Weights of a small transformer language model.
Architecture: LayerNorm before each block, learned positions.
Training: 482M tokens, 7348 steps.
MLP neurons of a small language model. Each row is named by its layer, matrix (up: input weights; down: output weights) and neuron, and shows model dimensions 80-175. Each number is 128 + 32 x the weight over its row's rms, rounded and kept within 0 to 255. Numbers have three digits each.
Before each neuron's rows, "fires on" lists the tokens most often at its 100 highest values on Wikipedia text that the model never trained on.

fires on: "en", "ed", "ished", "cted", "orn"
L5.up369:167122125095111162101136097099180093128141136151129154151154102146112150116111148055057094135102142147141133094160153100106088144118113157126129131100176155072099094077116202048121151115196168119109124138153140115148088117131103197094111141171182117124119068134143131104103165133158123114
L5.down369:098164130100116132144151129108186126168128127172151162151186157143117105098158156194149110151125163120122137136142110135163109173134102154191140160120074096106069166087139065141144117132075176078138104115125176117101112114157087203067151166152130090157075075103106150117060092154121146118

fires on: " al", " ex", " by", " in", " /", " on"
L10.up135:145140172123139182155075138153124114145105143155091125126142106058095072118126172105133156169113187129111121124144078148183075105142209130143107187132114146099100126134064088125126135132160090123099115155133160107120120132087108123104123136084091121109140156108173128179085089075083171121
L10.down135:157148099170141165164168106171145115132079108140138179123101132122175124097114129098150053172119134122135076102128086082111128197127110188136214107143117074163131157117129075156144132178159176135123080109138118093070107132124100125150106100095152120177159181138163086152149135188120146144

fires on: "ter", "olog", "ther", " inter", "op", "od"
L5.up174:092104134123130139114066120149131131132148101169097157149062171127115056159063179142122151158080125153162149105114124100112139138106114090146079127158180130105128138131110174090175172047171119140143154168126131118169096161125140123094122100142156109151112152164123152144100103112115125141
L5.down174:136116124071130152055123125138141100189195146123152103137069094162170145155138125126086124136096129129173158116135104126144125126066144122163168128105069168119104186088145111170141116105132098125118114159169143190144147135098137143160138176164160059093137133082117171131108102083139131086

fires on: "t", "ific", "it"
L2.up407:117180175118171089194190131191095144110138119166137120126144130125134152129123161156156092141125143095175133114095151097104082140117167124120120126156127139199173135121110059093149151128102113134166144179109145133124153138083070099149132125115094163053126132112172127096113132138136132116
L2.down407:121084170140148107118177084159123143174141135091066160094129130167086144148165179145096107099157115057106066103090113158122077140154082111112074128176130107153132206100156065129151153120055154178154136106112186141105182111125112105120103132131103144092197127095168155087113140152126106092

fires on: " as", "ur", " Part", "ear", " sp"
L8.up182:103092103122135124173094193126096176141155152102137140156158178141115154171130099088159158095121117110127118172144114123154113076136132094093081069143231155039161159133132180111133190124113147103123158141119117097126084147126127092070146153071132155113120132097067050147136115124099100155
L8.down182:124154108139127099138099103068169108146139153150117107127094111207155134120085103129155159124119137100092101120158122106115138177104093152172140081127157159154152177203127113138117207108132104112058068151111097148115130185194140129085139132096109168124098097151093068170157156145101143159

fires on: "al", "ar", "ional", "h", "er", "ro"
L10.up755:175085142120161156123115057144163142146099228178133125073095096144118075072129155092093180161136148104078094064137130196129130093149152157112117142165129094166080118141138123148128100168139094114134124119164088078149097124120146108119145152158124171173156139142120097128166069149066148114
L10.down755:169075109155114136146112110068130131127131168102159087215168162132109144167121086181204091126158072104202103133142144124112129163149182103133091181070122169134126153134154109112130157104097063158058119113176146141113126085116211222160094138089078101066180066105029104135129132136143091118

fires on: "-", "x", "in", " th", "id", "ed"
L8.up19:094129116119097161168167133071147128084123131101115164117144149096064142097141186145162159125186158183128151130102202154100115127137140148149096096165147123118114146122122170121124123132136178132159162121123138101127080192109115100161161151100026113151098161069123058143121106144104140090
L8.down19:146110117166128074128157211123202158149156128124074119100155135160130093142105158169112071127068131146160116156102100163097125143122151177132128138113153102083106130198156110118100134111099143153133081188168137169081149104165152096131140171160153162139111089166064086134151152116083097121

fires on: " l", " f", " sc", " w", " med"
L2.up479:130156128122143178108126090087106094140116138170181125107100104126128138102152084154156166152109121173137125141108134170134170139104047150188137044120181160128104166199099167152169127148090149077131200150110116154147133142154168126098125132091164180202092131100141093121041147131160161157
L2.down479:138093118141076139153133135121194124112130100146163159147123129083168139170141124115113131143150101130122137066181147114142146112214138126117099147159107167131136070102116105102141154151153072106182029177078100090119189109129118131155174121119192125124150089134108117177135213138132111139

fires on: ":", " |", "s:", "y", " The"
L13.up648:130097150100094110123155132166165083077110147120153137104124189117101100132181131166141095111176145091020084112104136075101095151079063152152046167106136140106113116120152165151116124147107146128145121116149079180154120103156129143160102135091104094117158101023124123116161112161199139137
L13.down648:080119174122122225129167141125162097135097149135163126098138137144144133168133168089172107112127172151096112070140087141120155082048089125147161119167068155161134140094056122139065056140155175170070130191130180201156168112101125151132087121132107109122101099117112161110088094119100115108

fires on: "al", "el", "y", "ry", "ly", "ro"
L12.up67:171094144148091173094093147108207147181110169138101134106163133168093112109159119087120147091124105122094079160142087152072158162112156125135129109069144056181091075138155152176148138137130175121118136144181116080150069129101153083173149110085152148135055143153094151078171124185154119135
L12.down67:064115097141089145112159105144102150107177183164169109149098116157124169165146146126123168138120166140110101133106095218126115154140125204099110108083153099108131124125132116064179123136210130133124138143145183145133162040111134172169068168087095137131124181084148117132137175146141122090

fires on: "d", "p", "ent", "c", "n", "un"
L6.up302:143116056142114132103148155141125089163113093069139086026046175129139122101130116071184116089132100162117113152157071185151076106173138113150161151061132129174187146153137142134156137133128128187112078149134148127100092185110116133105111177136147169109148105110165190093088154089108198151
L6.down302:154143151147120127086120146097164109105097065151109071165060087144155124148112142130114101121156190096141161150135131102146164102101161119144096133167090127106156173155165068086075123200094134166176168128119157135148123131118131082153069105156078194179134110156104105126136083127130071145

fires on: " b", "op"
L12.up193:087198149110100139103098134064162113154175158180139138100052161128147120167145133107157169152081115076122136121118064091156152089113093023188136082130086124160120138132132147087173125098142095160164104143142056078203139162143101173115162131148155122129113104178121135161117163139191100126
L12.down193:210111111157099097155066151083095135088157117156098053119126160102159142068179095142139124132103099156132130126165121193156116092064129094171154155144159133097137125147121118186116120132148136131142146098153153113135158137079169201135120173129073138110153074140157115110162112136062061185

fires on: " the", "m", "ur", "om", "iz", "on"
L9.up235:130075162128126129082098111118166165140142100132118156129184154163108130172143126184177158129159123085171142140140132105086126124149113139116156146153137108078111180099165133160111114121145164094091118138138131137108157112121155098137122098042123147114185103135043046147050153138130097089
L9.down235:087155139171211133154119124151124124115057124175151110167123139146138154101167134104105091126113151127140146086128155161144142097153141048109134115168129081166148161071150143092107148104091118041179166142130142117124137128106098135142161125096119129092102137170162133155127186162150106122

fires on: "ik", " le", "iz", "le", "am"
L10.up163:145112147167153104108058183095122164149087172146142134125109132138071087092139121153136148118136103103131192105135101114175128177076107131118091196118183150118138158120127122135128167121183169152134174195069130130139105135101099111137184153158113152152130075163150138163080113087150121165
L10.down163:140166185131147175139142141089087098154163120166138122129130069101139115135162120105175110143169080142157103146109149157080110105163147079140143163167151127124090185087099115136092127142138110152061106119152161173122137126126135146129141101132119165129151180156070149102146124133156079116

fires on: "ous", "ist", "us", " st", "oc", "ther"
L6.up478:115135154093084110132096159198164150134161138119165177217112081099141067129134110096156149104150138150102153148147154070118157129126141154139122148134139113167162121088106078119118158108155178093162163092134128149161055142087082163105106101142113121146157131129120168118081106073170124110
L6.down478:106200143136158165063131136150138132125116162099116105154130114111160127078089125139139131167095144117102175096157101159061120182137109114161071130122186164148149137138135107137089117113178124097084102186181123136097175086120175125086122164150188129056107132070113113151138150129116138063

fires on: "s", "es", "k", "u", "t"
L10.up745:128081159121136138119120102112119072122173096197164074124125117095129159204130165124167113085143117176187119161106131106073114137076150097113116140139098173167120070130151081085085152136089133193127179128140107162119114150089100137159132071060128173097149165093131159112168124190115120125
L10.down745:079129162119131177103129093094123140182093109092133181123084149091131078108143156111162125144081126100099112148150123168187143088168097129149093117081100163104141126131177151137154117141128120130137080178072134105122160176138137104156121181104110083143078088051121112140137077208190137094

fires on: "f", "res", " ab", " acc", "$", "ron"
L2.up627:166110097112104154124097096121146152146146187138100133136059069161073135210081116128108117086132187147108108101186138127135153112160171103107083107036106131144103146105106101159084125091149105134131178153118142151172065168107146135144151133076148094134083141127132165116071136159157101130
L2.down627:155090076037116145118093114106127143172166167036138129115146058123105132130133114109150113123131143110128110137179208125128098132163167106167145122148151095120112117108053097082082101065153114141100140073112167106148114119163161099131127196165136135124156120122150107120140156084104100149

fires on: " pl", " ad", " all", "j", " Pl", "pl"
L2.up670:146097129138143164146171145108099131160088095153143133106156088195120098125127124107165095145125141122092084159125135163141137165099179126139139109083185149053135113109121090119155117112094138145074146070120081129118112056104070127202086156161183162121137128084179169208104062153105126166
L2.down670:082125098116163149129163167126174155144184154111149122134127113143165138101112178066091157164129135095103166139165109131163074123145076132127097133152093131079094080173085137140117108157067111166092112132094128158191098155066062155105132142147161132101096116118142145146090100109137162170

fires on: " F", "F", " comm", "f"
L2.up749:119116177086120108177149115092167138122164153107166148064139106117150159152138114138102109166145139134121165176196096167092116094100165168127129077093135119099136176120152145085117191081131065106043177147139143118149134087123144147141130189152162157098141126118102116140155133089095146161
L2.down749:114121126085096128195112120130128124177114162082171070101112114161062083134102122127116107113074160112107192160135058132157121142138079129120112147171122120113147118144113103176112115175091078112109133148130172138010152100120112063110153162118148153110086135115057144140149109117108116140

fires on: "\n", "ican", "at", " first", " is", " were"
L5.up366:156201172169151150174121085188163097085075151114132123144109131079084177132116141184141166108105151143084129086164094118149118109152132110105095133162165196165124102134086097114116125143143144125051104184180121102130124169123100103137061134104066147087090139161136112106148158164064187128
L5.down366:152174142042092124159145094124129113145159158107158110126170125172107106093156105170123097110140147132167124115144134108125214118135109098093137094154146170131105176108129116126139141097169166079107109084127133126123130099162103207106152141215112125171096171129032123073118168105127187110

fires on: " b", "id", " B", " un", "b"
L13.up201:132089169090081124159144114112138099095154090163143137102111117078128113161093048092049166205105177148182148098060182171139097122149195158191123149140129158175142171136116146098129093159117127122115097096108103157119153098145144123153145131140147136151119113120081125148091087110116113121
L13.down201:123144115123164131152186128100114131210091123134115156144122133168128157149110120147099071082073097148174162068107118112112160115149131055096174049148139127148131155126144133148166137126188122200125158202054096122145117186114111116128089172073122136101101118184115079072152116104106186148

fires on: " I", " they", "ar", "an", "n", "e"
L13.up697:164086111087175146030139140055192172066082148141140138141159112113091098076127101160168142120138158126114079131140171128099128109151045084118115127152145066120111142127099115137168090121209110150135149110139122093246099198091135130092114146147165126093151086130114135143149096122132098087
L13.down697:176164142098153114139152090140116132128106122105107150125180146189146120091099150179166096101176143155103101153178127091156126133117093131202128105109064100108060094109157162143127078125196090115121178122105111120110151127114145157129119097105040087152150093122129125114084113073189142177

fires on: "m", "i", "c", "in", "a", "t"
L10.up500:125158159144167095132139118169133113161140051149151119183156133134183147134149122120047120130114151099136060150110208139093129159079147190096087119197094134172100129097156061143118080137101075109144130162101080077161154121120163143140054161074132124120149087100147121120104127113092099155
L10.down500:114148096122122168139108181133151162120142184066165160137125153175123064145099147159170071111105158134125083157072171107109175139156128117198064118134180152121090137100156134148078105083140182134126146119116197160138174169157123104113116108129149131114160091078107179159109114157148154150

fires on: " sh", " ar", "it", "t", " ad"
L13.up663:240121156127132111152173146164082122063094168124128120087104206088096132151096148161186121086104140105131064078031153080184101159140103101123138170114145165149117147100051103139149099066104162151093169128126165109152114151096096142116131136126056088108140130060142132122144129146143141146
L13.down663:052145150136135122135148089088036118161118128064130080118144116102129168091232104099128113161121130119183088180139155132080112143143109135146151119156113163096111161085124141080156094099190141096172181122170189168165091124110139050174115087173154129128146111127066115115144143127152140100

fires on: "outh", "ome", "o", "ame", "ark", " South"
L9.up435:086142189078139094159128145122138103088177211117217121165162115090165159171162088123130152161126091129113107176096171107102118137170219136141131125118103048132155111143162154093109155063102105151166178131127154081155168140122131145138109076129127134090108147156116161121136168134125098142
L9.down435:098108102156106093194108120131118118161101103136122091105129140157159161197165069098117110135102104128140127121162098128167149182100136163138144125085127189124155108099116130100132110206163094111120051128148111173120154145125184087145095103129065126130136122111173136139115135225170171126

fires on: "ib", "f", "ime"
L2.up442:168074131051106081110160111131113162140153193149107178115163074140114176173153090088140073099125115126166145131202098125105176122119107118095125158124062095105114135135128123140070140086163123057071102162163101147108124066119109110134154175104136091144087106135118084121149175155181156139
L2.down442:077092145147150109132138100087114139151149175084154126119064148176121181163108105117110100114094131100103153153205112119121153095123133108146054120150139086063095111135099110131134097152188108112080096115113137170121142089147097134115114105153171069174068083136103066125176113094176172163

fires on: "ame", "e", "ity", "chool", "ome"
L6.up127:132140163058116087169094112125159162124168164045117144094085158109135148166133105103163159163155126182104141143128138146116126138152162098144165134065107147151132078140172130065110081089188139138191135145082107135150164093150148153206158076128099084065150112168121115125109151099146136137
L6.down127:169100076165125116126131163055135121195115152133095125093175095112158121036070178149119104099111172123111154128103118149150140158118146134118115125175048135105074093155116073149164095174133137125117163078123078142064122136135189133160164184214113145181174162117110125168116190145108151066

fires on: "L", "er", "reat", "ch", "ort", " L"
L11.up761:157183112143081101126216111179124104095110109088156094175118129128134140094102059141095146149109150122158087135081173154096132162122155147096141159117149127119110122140131104086089122129138079150127138187131169196175113158085114094093089066151139144145072096114111121108109123177104206134
L11.down761:125112131150094148161082131102081136117088083146114078131127101124127137176143140139121107139134146138097123114177132096093162094131210182136105157102116183098186137098119145115134142078132114159179129152113099133079164145077089101093037147125128030134149088119124141137137110195171099114

fires on: "uc", " his", "t", " he", " s", "ou"
L6.up579:073119132091150079183127137201111151168129118162133142069108085113156136168144080137136123153124170143181064105067160121110113115137135115153126103133146144142119144105088141130154124098138151130116110099096141115085155151103119150074154124176158111113122151097148124164116136150100085113
L6.down579:104104168166179112109144111116113116095134156119034113095149154123121066148173158164163154172137093157164134147087114133207126102088090094122089134144068101102133185165117104195146161116086140122144113142123161144127143101094082102107122088119099164136102162068082094102174157119063130157

fires on: "s", "al", "es", "ic", "-"
L10.up252:086148114103114118033118141143117109133053189166089105103177123120036149142162131124113191160160152165157158144116093132115143108141113117141146108145100117143086124147133144140107131110155171115108171098126138076127125234108169140135137116135113110131142145102098100176072112079101164139
L10.down252:162154135085143179105105165131107127079132112147143156126145105126194137143111077077152111167107151173143180123117242168102132130092147126160155092150135102125147119129086177129167113151143135111058154131141210155119092035109189081137125140165121119167103144141085098148157118147110131115

fires on: "k", "d", "and", "un", "r", "y"
L6.up762:135108108120138145089146142103127088158143148078216033164102130146127126091130112106086078085140164108122152135151108187070135095143038096157146179103140111113068116118180113123163121119163214154150147164107132138104084124118138138130134155127147156091147126113133161099100130060161157139
L6.down762:100132134130151134130132143114102100085122103155140136123171156211216125114182120160092105144163123106144101169100143129213160116125154090123094163103141098081110104158135118109200111139122114124119121116129168120074132121129147125130171136118125153150066091109120108125093134116135114116

fires on: "ed", " s", " on", "ack", "ated"
L11.up575:139135108133098154139154071143186127124145120151129133115087121114087117115175128151076135105118039147101074101094140203123149090134126051137131083151128090088083108115138126153110145136115081116122078164087119117162076128114164144119132105104118139106135151112104114082103153135194213136
L11.down575:146084197088129099145116098142112160136144118118124127089117152103120097153129143119111144141182192216132116095098127107120123183175113173109091173132105148097140133200112128090194112132102136123214099145128062144081118131114157132078113119140120164116095078103111104175166121114125114128

fires on: "ade", "t", "anc", "ac", "r"
L5.up108:164109137163120095082158132146178113121151101116116096148118086118086126124129109139115080138193153184135138152150128103120067121134149124088159136135115127100076124148144099126089154125120135167102167126064118155094100087071093129064112094104163139135099115134155142088145131170106138123
L5.down108:095144115106177138164176092167152159098129148148090129116110215146151139115143133183122077137104093115130094155119194079203084180115140139173145163162160079126109072169105147111163084092157101130141152162159145087095091081155079160142104112084103148113178096173103117085100069179102173155

fires on: "g", "c", "m", "or", "n", "ab"
L10.up181:102102151132175093127044169086178100170115096196120116110103150142152140133102148107113140182097092133131076096149132084063146052166144105065127164091151181126153163127070144134176110114172121167129155143139112110202114170162173130126124091067103101129130120129156083143145148117105116137
L10.down181:142111151173078138124113138147199147152145131142062149136125137102141147143122111131211167046142164139145130142155118112146055118104146155150154135103127138157153117108139080138086143099153144095131096141152156153145134213077126090071152177130157098132068134064133062146141098165150175102

fires on: "x", "ur", "op", "n", "on", "m"
L10.up530:096151190127140107098136058110174098149153112168116162101149119146148130115129109149135039139163132125143147134146190102141110024150139052052092145181119136132120153117146159128093120116162147171115143090136182122126159101151105140048129078067148145089125095175071136144159138135126065098
L10.down530:092138108198170099173156129070133132136105087117151110133143122090109126106176118062130103177129140155125109213150116141129170111127080109141114138140140139206093178145157147153187141138132156062150114091131140181171133162143094127125164110190134170094133074108152121113125117173112131140

fires on: "ur", "ust", "ter", " as"
L8.up486:093199084155121140171109146155123110094177153099111143107200180105135130189113133112096210117127073105129142074114072149103170125110166104126090140131160121078143151097118127173129190178094128126145169137136106118170122137166119131151066153105141151159154041091096100144132147083157169115
L8.down486:154114028184119136144129130142177137077091110112133130115077128120146117143077195132128114113115175143150122142176138094090165092139078153078147105149105140099134138071121123125160133147160177150138051141118157168172135119172119142134210127137173163064192141126125120150122146116092120153

fires on: "art", "4", "2", "8", ".", "ost"
L5.up714:112088120090149101101119097141119133124122158126199101161120086097121110056183095127107130076093140148187157136108070076141163131100162100167148121130088112091158154048099197112193140140137130124144092152124165146128151189128122118193119081154128102145086164198158103121087137143142131136
L5.down714:225180169113087114134163162155096137131114146058143180137124101130114137165116173140172137157112127156096135146076065132096087142115081183117113142178125134126094138193115096138135101129126153082148054154153127151129132082147117120140112093116020083110090087092091118135153096139102126163

fires on: "at", " The", " which", ":", "raph"
L11.up49:147080106110104139151141092123159105111183156127097140118125220123145129126122116167085122151191090095121113136099109116060081127158112157143102179121151085140214116108120152114125124163103136134135088187154071144144090108098183176097035085170112128086165152095142155164146063127112180109
L11.down49:097070155115105124112150139062148076134078143144122136142105198090104175141085150135167144103072169095127126115139091142182122160135074109188085146104085133128153170060089161084119117122126142124103129130122124127107176133162116120088098108073138103163132136121158147146107149156178124154

fires on: "o", "s", "e", "ou", "at", "c"
L12.up89:188038102123131130117171152100134153086119082122110178143135130076155127142148149159167118132103109185061118148114116140103147113165136145159150109169082144090083137085102099098142163178104075107121096095149101156109076132124163130131116079159173146140116153177081126187108102115175101106
L12.down89:136154147154100184117105098129123149122092164079116124106159109095088155117104190088189114086152166195131160112105106167146102153144098098132096068136077141163131148131172166079146065126196140102108131163144141186137156149106099130159082165137124142105140128172123103154099136147141122127

fires on: " &", "n", "c", "–", " and", "pr"
L6.up396:081124143123138139137091155106167101141092154157143090103164163100177145115131171143154207196154149152121090139157128108102147097177077099071132194086185142119076141127136068138140165176136106149122128149113157131153110141140134122138145107109069102171101104114148135129149143112079062087
L6.down396:195130103153110131157096115098156154099130122169118111206111096151129093219093175134082130152109060160177193159093114120134174168172108125128188088130154137159100096147080147110120097162098096142105172169157158109103051140088078157144120148101144122091113137137195147071136136075101121135

fires on: " f", " st", "f", "and", " F"
L12.up359:117084134150050121140088143110124099049124124134170115092165135143130137139128121115111021087166174087083152145144138195124086178163196108162086168147168152088165151132154192131182173123107116090081127127153135137096152094099124165144107143110126093167138119089114095116104150148104142087
L12.down359:097126135121137163120162113155115113129184141148127173146162095086169089068138077146116061126134088099114083122125159122121188142058135188127118117123142081127095169121122116083170121186140152151134115129095118132125164181096138126160110149154111138062115112140106094121166181089161109127

fires on: "s", " I", "n"
L13.up548:117074118064119113072137168067140113120145116124105117158202105166144115171128157160155140112119167123147170185034116130130123139128073189111083098127125149166081161120101187156160148156144092138173153092173141103183199093113116134116154121148112085103103120118100098177111151148132170094
L13.down548:179160147115114146117097057108109178157152087164095124128122147189127076113105106147162130164160087106089136160152117112122130137083133146154120137100096166064097159113119125107108088132119141123167108135138128161106094125121194128093098096052143134121086139128080154131178122115148167154

fires on: "),", "h", "al", "av", "em", "s"
L6.up348:157147121106162109128141070118176098117122183091060141157174145153041134094157158147161160093125066096136123144128103160118160090123174130156085152130116141141095105147102078116164155167131119131151138134080142129158137149190107114128186158086128102155180167063119157165080108097071141143
L6.down348:162136113111132069137147105147111153123135099129147177066125133126184088152072112086110103186138157122127102102148180138162091149075104130126109066181198169113163124096169190171061080140093151129144170156137105139131091093138089133171129109117111092061109054176096113079166177165169123121

fires on: "f", " F", "2", ".2", "–2"
L11.up673:090115177114118088153175143106079129085157129143155115136121137075159132141083156220121090091056159122090132112137159123128084130132193133138167160139071108153176156158081191085150101094056123040136200118146152121105165144083139162136145137124095079097160143107112126111125148164108163158
L11.down673:117130161149106092102125114107184108121064085090098124133128102122182078106143159099118079193192174118130092158141133121152080129118126095131175119181052083107170075083113134064141099138115158150155147124095128085081144100115065159129151190083150070159179135141136156152210168149076126142

fires on: "u", " on", "b", "s", "ed"
L9.up535:122114101125093138138140088096134174192106103159133116122126105089058129169135145082106091134085088098124109159160151116143073086173224081150110106149057101122053156121121139181132137143118093118139082085149084141176135149128180104160084111147141107119139091197126175138098096122106127129
L9.down535:137052180134124137135115160114140213166180127095157119115130183069117181076104129109142152123191178144177178148065118110120122124120088121098098154124146172122114089133144079127123153161136192138139113159135158103171104127094112085102122069141128125141073122120105129101085125163145196134

fires on: "h", "a", "n", " the", " an", "el"
L9.up665:139102166090176171109107091093185091152123086093150139095103130118090117122134162069171127189103108065136125110094092125108162138076053139075100158077111142125175131139103172085156163115123126120162161154156132154149074160122119152140147129119128141109129132084020156175067138131117114092
L9.down665:107108102135052134160140129099122144094134116078110170116083141161132111114149064130063112142203113126114103112065126127132084081131147092131105109137161086144131099124111154121153120108096108135125101070106135134180139096187113108198118147183101094145099089126171140120150182108126175122

fires on: " p", " T", " B"
L13.up630:126120107146087084130109160128167132102177103158099092116130098083161100136095138122075162168073171150183152103139116117128092121114110121178100141135121195123148090119145191142157130132141140101135051204138169149101117136118114162155147139127200126103130142070112134197137115142148098142
L13.down630:178109093119181125160161139130190155164136142113123137120096137137064086099088117119145117089120087168085144088102147136113149077106139124125136105095177152069135153148119157053167102117151151114096099115153054110102110113123157144150131117094125135145160183178118071113144102149120060103

fires on: "c", "it", "n", "ound", "ch", "ate"
L6.up729:074109142205093114131130161170132146111145122174123129110150162114129128149123201177105080110168125148126119158084153135129105145146163085138171102139185137098111104178121106120133121138124121143177117169124111203074118175052077102086128125167097138127147058107177215140115174108136114174
L6.down729:148136106137158107118155140098104091114178131059147108087158154150111185135114144152086113167164144082111047152071121137126102114177135116129043112129067053120119140107148175138125109117052132109126130126102092113156170094146109152170113084169092132056046084177143085165161225148121121088

fires on: "ation", "t", "ing", "anc"
L9.up274:111064109115126146162121099122170134154172144135074145173109071111130129151168137128178119153169083137067124092119146178116075095132167147127144130102208115080088130118174110118106144065147105105111104128143119164140085091072150155088089086084166114122159158162148175101152116138084190110
L9.down274:117172148081140123159133139117122110097150118124152062107213172182082143121056129064090132139097102130147148151104150109167073123114130092109178144073139106168145115179091117191170073082163108110108165172083114105158087091133179109126108124110089162131129108122159182152096054164137111171

fires on: " by", " R", " 202", " Cl", " on", "R"
L2.up668:140137125146137129154130161127115130157147148193090120128166123069082080155111188139172099136091135105081120059158084114170078086132190104161157095065080104157148085060142075099140124174145117120163094198143088138123142126094102169129137076153137156152117168128150125150133146136114126091
L2.down668:130122136136111098179136127130195181151105159116128152135147135116136177124072129090170103087120099146065105138129161140121153126099154080104133163107144081148134184153046136140130164152134150157146149169128131128176085126144154075149114122082108113236132147135144092076094163137140082075

fires on: "h", "z", "s", "ict", "il", "ge"
L6.up35:137139121140157129094139125100143140094086110144126136146155098118120133131119157174200169120136080150100159161128094079150163140126110124173135117069072087124111050107088097159143183119068115116104141135110101089133187187131125117081114225137126115183130114050072147175132131152057122113
L6.down35:152124123155131139147144094118110132094032064170084111138138074111140117103168120159147143096132116137150181160144101144138139185124104068154135170142098148124152173101196181131121133090132169083173136187088135188126198147101134160119188125128111213195116123151114124101123148125095087154

fires on: "9", "2", "3", "7", "B", "8"
L10.up177:113156125121091096122151114071125109136139151193179077163185112145091074131151158114137063067129090151125193144125102123079168106160094140167091121134130148121181150106128154163200122126146085100115125139150162066078100187110138145117153126158184096161122128158134101134174144120135130125
L10.down177:095209125124097147171154146090069146185086143188095118082113138132081133131116192169101134149106145059148104150131105081114165095106136119136144131122126137076107079155150104093083122114144080141107172088135150137148200162129111149129149105143134108186091133118050151110109118168107115161

fires on: "ar", " the", "ow", " three", "ame", "ong"
L11.up535:161124184091123122163105174112116115125165179100125117000111154091079136176188076150143149147174168057080128111140160123099144160115154122139134140090180156132111155111101139063147089110146114153089138153195094109134104152137147192038122143167100112157132109096099118104185136110103181110
L11.down535:081154114134139140116147150145095069149159128066143133220125131166094183104128181151069092108095101088113160119168122126105126105139135175105100137195138141114151105088095102146104192102059106121219163129132188073178144093131124136105079152094049124097097131140104121103110168170115049156

fires on: "t", "o", "at", "or"
L6.up391:123056157185143130143137155133145136125092134116106104098132148091145150141219122148189067138146111192129156144099124128137102111120201112155148035139141101165110141130142136098125167175177077164145139122186127118101158122093120156129171156158138094183133138166132115123062086096131066145
L6.down391:127099124116136138139159090134105099154152080170088143177161105126155167144109111108116145116166105145107122130135109203094135080080033124107137167109136161134069166137090146106068066133123083103043143128151135111171187175104156089101123094108145167154142143091109103139155136143194192083

fires on: "ly", "ac", "-", "v", "us"
L5.up321:055143124120146163120154112141153164112111137090133118139144145108138081128178118135118139099094117151133116129199089118141130132085105194165083107145172162149153153114170085099093114098206100130076130127106130099154103113149161174098115171133121105094112136138092084120087160099114234214
L5.down321:125100062137098127158137088121134102096125111127156165138151113226145193151146120150128127119192101127107107174128140113132113087127143118164115104173118061136200153116079196133109161174150065182104108110189127112166148126115132036203117152094121113172150097154159116117169126156100144165

fires on: "ar", " the", "ur", "it", "at", " was"
L11.up726:146084132140085154198148137125133137124124125062127134049081119130187120165171187152155139113163127101112133100107188130131095104142104154137110093132147158161139173137165136143113090135129147142131143167176116142126128172124136158141100069161134113098133167105112106125056128111133187097
L11.down726:133190140103113137117134160132090086126125192197097112207107165084108116090126155186181114185169142158129114135167056140140155103132134103127076104133160118139092084131150091112109156146130142090108101134139123173125157087163145084083102165133101107129117179146142149147161155115150080148

fires on: "en", "el", "ly", "'s", "ep", "|"
L11.up622:120097159072118156081128194154166136186127103080157149112135143127056101128092084107110121129137225127047082124139109178052162151101101120140165095113175103155106184134127113157168122111166191097157123091207151135157139146135106182134103133134123161124121095166068113108153152111167082146
L11.down622:106071132177105109087147128146116145106109131079122132116130188136155125167119092152105077163118059165165176137171175112124082135150131154129090109124097159082118098184145142126053129152142122140115104167121136096150150122236130123133083142160152114138089184104132118163163107096126108086